From a checkpoint of a small transformer trained on Wikipedia: RMSNorm before each block.
MLP neurons of a small language model. Each row is named by its layer, matrix (gate and up: input weights; down: output weights) and neuron, and shows model dimensions 0-159. Each number is 500 + 40 x the weight over its row's rms, rounded and kept within 0 to 999. Numbers have three digits each. A neuron's up and down rows have the sign that makes its largest values positive.
After each neuron's rows, "fires after" lists the tokens most often just before its 100 highest values on Wikipedia text that the model never trained on.

L7.gate75:393514504483523381539496540547532519477479411428457447508452530525510489512487485487504466486523465505534531532397517487515519443465546521556519546462539487499480495451449551529480437546499491576522521488485447460511529534557575436455537545585454536479510584547506531463487550515500479437509500527534536530548491428490484523484544451517521553499418489501499554473476509477517503409546478504502499481576464551467516544565501534450561538472472504494447545485510546568495432496487495
L7.up75:474476558496491440436550386433502519499520552530521518500452464454472489500565490466480468487492589457496464577567512486517458453520502516526460553524511479453388538493450565551434528500500503474514511496493502504450457476463525603552491505522573451556484532493492497523497539524603532504421419446492498527500506492493520466542562517464495455449480555545482521564524559497488474505515482534453474475463478456480496468521526457521520449494485512515538550428513531403490582486517450
L7.down75:456483537521538430512411581447483446506503491432563510502573598458514479495466497483493460464446499536595463556481463506501461530542576511546508497498516529404501484533440538469435488422475529494567480497566471490501548476459485486527519516468519526503533552418448501556460544465491511438534436410544611461456450509458458515502554510513549533536502498542547538483542486514501487558476499494433450488566517537481506554541473510498503500475485524519480522522553509532512512431512527
fires after: "1", "2", "4", "0", "\n"

L4.gate381:451542569455472470522477490473462518460456517479582515434533547545530489532524561556537513562522467616529478466452425498532528454496491525575526521521466561508520496469531502450530482513524563494578536525581495450560476524477470532445455457532514465513489485533494512484526509509544491426504437503519466526519503468471470527458513539487489504438495494466438477503531559499468518539533527511466473529431494506453489496505442539539526517506513418487518553474537495601524613565581395
L4.up381:498530621553461504520564483488554524556454449533571490454497476494451480499526490546465518462448483521468466507513500553511537521484478491519505507533504577538459533548543495599509489473486426536548492467442497490524565532519557541494477390463431463458494513506502442527537542464498519489520482590511528537447547550429487532457535472501484557555514509559512494571494469479500480553472489443574552489506512551480491497484576444455557465540477472453502465501522389471504504481496419
L4.down381:452502405457471556577454535536488504426541460457565496489521481518481477492513430530467516464483505537558446455459484450475506540620560546499508490484536446541433508509493501482524519532500534516525510495480473452539540545446563527426502510471502564493508561447473535518443512459496533506547533513573458499531537540477504515560522540512506467505474530466487473473572416548479477594539546537473404449487492471541508500477537536493450479499534464532456401477486513478453444412526522
fires after: "\n", " L", " W", " dr", " Sh", " l"

L7.gate196:491565501509456570487488556537518457474526446429495492488519483528514471473489548519524527477484501476517457583479520603571496593589464557482497534544534538505478418553568497479534567513499481447509490519574493556510509436508498482451454421517477477480518518392426537448537452534477534476497551495481531506500485515501459425511502471494517539592534544484479473485460474570510493471467546457484514493577520464491549539524521475405518490530546492460480400498523507508471560536484463
L7.up196:476511560510479499490579555459536508441449498462442539531547522568544504566505497512463528542527486533477463517534429545540489464472494456495481489513561528470499394510504488519544508513486514474514466461518471452481466487503491563491585458518523414509455543431579524526463544571507496428465532547542523462585542508507504498508408455521449584487478510512455479543471476478566418506528462530419493509583490525558548541539499464544507499505411485506512451486461453522446558492454509
L7.down196:462447461513487458468519531496570495519425497483523434459536490531515482474454493473473505562448473483495349497510512469448440511463521425528544501531533495495503417479546461531457538511504524492489506482570502456530480500518505501481477458589502451487513538561608481501475481481505458533457559476515591505507485422493482529492401495462419501466471520532481475441420544454531421447490468513512450539509510461446502562491443510532459552536477500506567498527566554482493550478536520
fires after: "\n"

L8.gate181:559494491485473476544416537469460460536469522557527529517521523478483495443518438424530504488544518496526518485531574493447495477489442469546544513494457599517530461458540542505433440529507486419460476495471553380538572512476486516553520457468497458532483481489482497571448499499485422498504525496547518529558506555469521431553439470482453520527509496501534512485477495495616500458521569463536493480467528540544476506522557551559486501479512576507527535493531554537555504500624537
L8.up181:471444479458381500524552563486510467431513539439496555468529444526469468516491516496561521558566465492500526583492526523483477457552528536443418523502486465578499532538521527501442501480502509505533545609473520449475445510430541468518446475503475499552455497438574506513591493559462577428502563498515516491460485538504433580482471462489527525523507538517534550460492503529420538496486517496503502521475530506458488516576478499473496510453534505427501472445430502487561480529439488
L8.down181:454509475500516508559464524509460531597534513488505515439518529501556510505556472532538492500528581508475528480503478470451458485534490555557490476509505486518367504451531573410522481516568549570563468512499539485576480520477542419505492487508542466510488538510496542491488508506501612415422509536595483427500505509472519501509491541506468514500481530418504457495497517471476491467582482549572518473464494477487463521586540507458503479438528506499498573423538522441493555457501547
fires after: " V", " M", " P", "a", " J"

L11.gate142:446521460514495552521555470523460440475502457543440502508513478517490513520510577514512492493475515568457613512523506495495501520477560449487565531496564507455539537605443513467490550458488508475494488473413515502536482535533517580443538483495529470528550473463548554513491528459409375498510495487483514523566494461444510461486551533534456525495534477565489487516528567508510397455547507470438523445530560531410494471541496470531530484503503463528519525517600489478470510559552476
L11.up142:570532488507452536504481504488502419521422519398483495504596487544494499477530510524520540484499483515442459405486428460559526475494476501513533496528477597568510527500501464530539507458594501504506496521497473484475533455468516494506568508524556529488505416490588469589517499495443485530528519572471502429491559472505441526492486455530472545442506429521441462561511492516463541513457505497494537514499488553443499460591460582507480434506456550525508540465575458502454477526465454
L11.down142:547528455483489480542485520445500495508479507505498527553476484463499528470431393529544497458504567472544553452472573427469457512476520511508484509460480534453505542502470493493535490445468550515541559473525515468500485463398577463526532522490488537451493468505478436518490574505497536473445545514483469580530513405550517543450611509462593525543522517507484510475577527431558514508493465451549523469512433481480450541470545497527484484516522494504518580610501471497539466435558476
fires after: " ", " l", "u", " in", "'"

L12.gate434:519531497488520470503486490432482531581502470458499550437521515548528505498468452526531509509544569431584562527488575469525475509520413502596525452452464532482451510559433451392561445539469451579476506462536494522450455451523474559460479561426581510584554487533484471480514492460436448460504496454492494532485550448532495502531478469550505499511539487499576524494544516522509463483502455430423507431542499491485521559448554482507514468505492464495527499503528450500477454522526498
L12.up434:568497493516569459500503527566442494518481502427566530540514529559547482468536500581492536516506502448501466617455513478558537486494440546503457519512519494447417573488526509482497501488442463572464508564498505469455549530517473534497505465547433517524510530383541451497553478477443543510530512497543477432491602556468478501539472534501403459465534522488559569565496488568498513437527491485549479494524502520486473487449441409466500468537520492512525520488502501540444534477477485
L12.down434:448496523583527498457512506584493528482517520483463488460575522509463479426484530466610486494487530493529550507513530471434456466440458471450476476492503484504498447509519524488544475516509493457527541441520450482504490560518548494452494523545566516496558531503548435427495512511442474507474513444530564497454532459461521536490487500609495417513553528429547497547554525589476466509524465499519533468468465398486511479508532444487573484517498509474502531443444476469411502449415581
fires after: ",", " the", " |", "-"

L11.gate169:483500435497461477515393409469430543574468489507487569447527501506516458495536458434463452489482471529457480503475528514507424490506488550431491517491404561450481512542476407505512441515589529458491554503474603538526436538426531500470465539493551543535532498595421469478489499485491492454547463477432496517482547455478524508517524457503568486482422496478422492467559494559551485479482542494492520480525468497501484517507558471496483508531518484489441569484516462475521517524563495
L11.up169:485435527439555535486546507511472529521474490443493450476507499497482423492475474519505487541508510535499552538581564456494431510464522570573551522492529514546528478517489474553496503434556463521565530518459572471525474592457509450470461509471566509548505481437481527537543457507443485472538490499508453457504514429464570493503520484426507487447555548516520550525466451513451546526561508489513446495552496430487543519489583514538433493495462505513567538537424615543477564524444492
L11.down169:474587520486495476419536487448495464635452507579479526547551486451582571502503426491530494478511542498471572502413491484522422546470508533493456520517542477514517497497529422533479441500428511513541579509451511420510475452431480499524525488513515562473477526470480507423575535554479502528449531497466528461488615485508517494482532497517572502504470509516459486479501465420463504531463522533465486531490545479489483522501489517374469532479456537481509508461502491495473535463511550
fires after: " the", " a", "ing", "s", ","

L7.gate362:501473541483513496483475538535494460526470472514505561492560471529558499517509499533571507493504493473513469478515516506429469463478517428503449445466443525515436441471496502497553423456478486492440492436458511465574529460429448481540463499505529491528521447523516450500574559443592478539476551451532585503469470472554501465470487557493485496416480543510494544493499578543522509459528537494550564534570559520521483577503566534481503524520479505518384556502516438454570512572440543
L7.up362:532471597597591498560488510556487532521478454488498535477503586475537477510485482492498552538514521517500462448504453499504540568516490488515419493504432526482515499481515506441496490539448413506455554504475513482523520456442487463504488525504521452503477538417527441586479456452476512482496512511534528540488474532487499502511579509534529454510534549531494544516427493467545492440555467501549566502489459507523470575431453484488490539565444512470502393572521491425591461521417507
L7.down362:467491541586517498525484464541501568528460479467461559489515460437448438475440516558473516499497566508475510417480534507508523526505420499496427555457485506418499472516490511508480501578473554540510460532450470521546553495491544467496562553444501478512559465416435461533510415523506580506522495537514430527508473538456538508537506545578536546502557517515471519545459452521565499531509479500573580541415489537575462498524493480527479424559528479498553515487494529479551513553467473
fires after: "==", " |", "===", "P"

L4.gate305:453496488493453489504579462550474450524386491419525591488437530507509536638421496557485548510491500515530461457506487507558455470453496515509559487428447526445507433521504558487480500514538574535516576520533498514530495491428512488532498552527494522545513561523470473474547565539557471423516507419489491506450506520454547497464483497455563515514475494515466539513563452525524453485470496487475559517518496537461527479512456444519505512514554442558473537440454488520444533537560510
L4.up305:516500473533530496497421469508490567423519494496449523470490462497571550542622451477501492584560497492503559529468479396470458394459458438513475570516487550472484529501518458508495548541492548550479477529486498515498520537453429462504449475493522537448477530455502453482487499479430523511468505558452541438517513520563515476539511505470518474488505478522440514457475494487422544480446497407594477492527519525520522497501466521454582458492478588514532515466526427548463536435504486
L4.down305:584519538498606432519516534488503505506460515497464440474462460477516505492531521531509478539500520437508560481532503538457484515532459495583530489467473508466505521550500494524580507510584462499532366596493488523445533444486488484493532443564531538497501530467503569538489508504455585460539387486476435557586495497538491484478503502494464474509517526490517451449532568499571531569497491449406539457468522477485467482500538521495483480483520409573493520516534499515484492566529528
fires after: "==", "===", "\n", " ad", " ind"

L8.gate3:499444551475471534389510479497472513530486417439467447510499476537498452471552500475507483439465546529459510576495509526567480458512505579463506482521538529478487542544529487497505488499473500479488589473501482482567512502471537518570484525465479456499495531558515492499485483416550477517447530503510527512485553464445521456455552414486469523417459497600502581498493543543480525448525530457435521583529482484438606504548479501523472557533483507500539453504519458492389568446495475
L8.up3:475471541557533471552489582483480550523550464518517519527517531478523452525527509453518474449516475477579515499517496504493520469542540425536529552544462547480582445504530524540474516529457494498436500516522480429523454490532500489524559467542547483494489500492507484503547564520577509482410545421511519490597512423492492527488551448490431524545459476538486522540437556519450486515500523574500534552568488492497464532562509508467546534465453607572465594455521550524506566477574490
L8.down3:430560538501537538452492567434516441604476482500470528532538517527475515465511531483521466532481488485483499491485413566491607510505504497523541506530538510466528438474500561525506426520505507516406584545481471568562487589515502453494604505501535511522567516504502531488513511477562504490468563497603531473478485512498480445540498482460521543526540530565512492452401498497509497477488548469485528488518510522460527548547491483462524484490502529432499529468533427559530522409585519
fires after: "9", "2", "3", "0", "4", "."

L8.gate169:500496495537508534490535544519537477566444496605524437456585552444435438472524536551483515476541526484490503537488455542538487441479527554592539531472502536498453411458489498496552485512436526526486480483484468515452548447526512516491510530488554454475450542504488526518453578483501477482466528507478494494397430436584486515494472495529538519536518472512521474436422477521543527438504459503412517429496466491563593458519533499477468510468557452455588465519462504474505523553516483
L8.up169:479522500547453511460525528484475528528531503512541542511508497396499475503529564477451594471498520573489500550518524497473478409455502550580468548479478488552475462521556514549488525494509443500468505546534463502452493535480521494409536509498559459530536499445514514517506515454410412547434564468563545483502522447485528453524439469492462523508512495484557479493492448500560539474487446480441547512490584544501521445494617498576508427477446560477566542491523507534454555486474515
L8.down169:455483484588447534493459567499551511436438457493505481511498498449494469504493500444516504495488448545472458543536489453467447487408553527493482566523523556521427529477539522535394534467515530485466476564522510598538485536478506522509447472557534479531531502371506456560519460494512462521509545456511548506496531397476509547454449466489450543525599588491526499525477466510561491501477458478479447487465554420525568493504547471543463504506506478509513453452471501485449532504486484
fires after: "\n"

L6.gate233:521513466516422491536447509530479536498435580490475486503512550533519508510466474444521496478560508474473475525546491538491492435490498533455493471500450511565448536546469582501492506503481527459517511517455540495555567523472545519530447435506467522492535523607508511508469530526482518438552626507453536548458534524525474464437452508507488557485398437494476514515452452449548495438509603522422522424488481532511519541590513418541502476466519553475523546473513511551513515453549454
L6.up233:528498546538525429514481474420475485493484452464500463412528521457460472532515503497488498462490515529475493513498450474435537577494506507516498523478412636480506481504594423503506582436506468498554539491553499531483496518499479468470488504514611489424434473438509460559549500483469537520496479509539501467570526468512499485556490504451569588540510509509524521523515486560503565517484528506494497451481501493539461443474555538457461468479552497606500563518549526465530542477409522
L6.down233:516557550542517501572445482457491517463464455509478498509510513551530528428514472500451482476475493449457403495574514480515526432468521533438516561518519507475565493513502506501532544419503513574458511530476510508552544508569487422485586568478512463500366468394533457540528459409573493523548450537499500453478532517447501482500522486462502486520551529477520461495510544511582486542515453481453503446454495440482546520504515544510471436524538550466542508516563490505542539544456490
fires after: "==", " ==", " p", "==="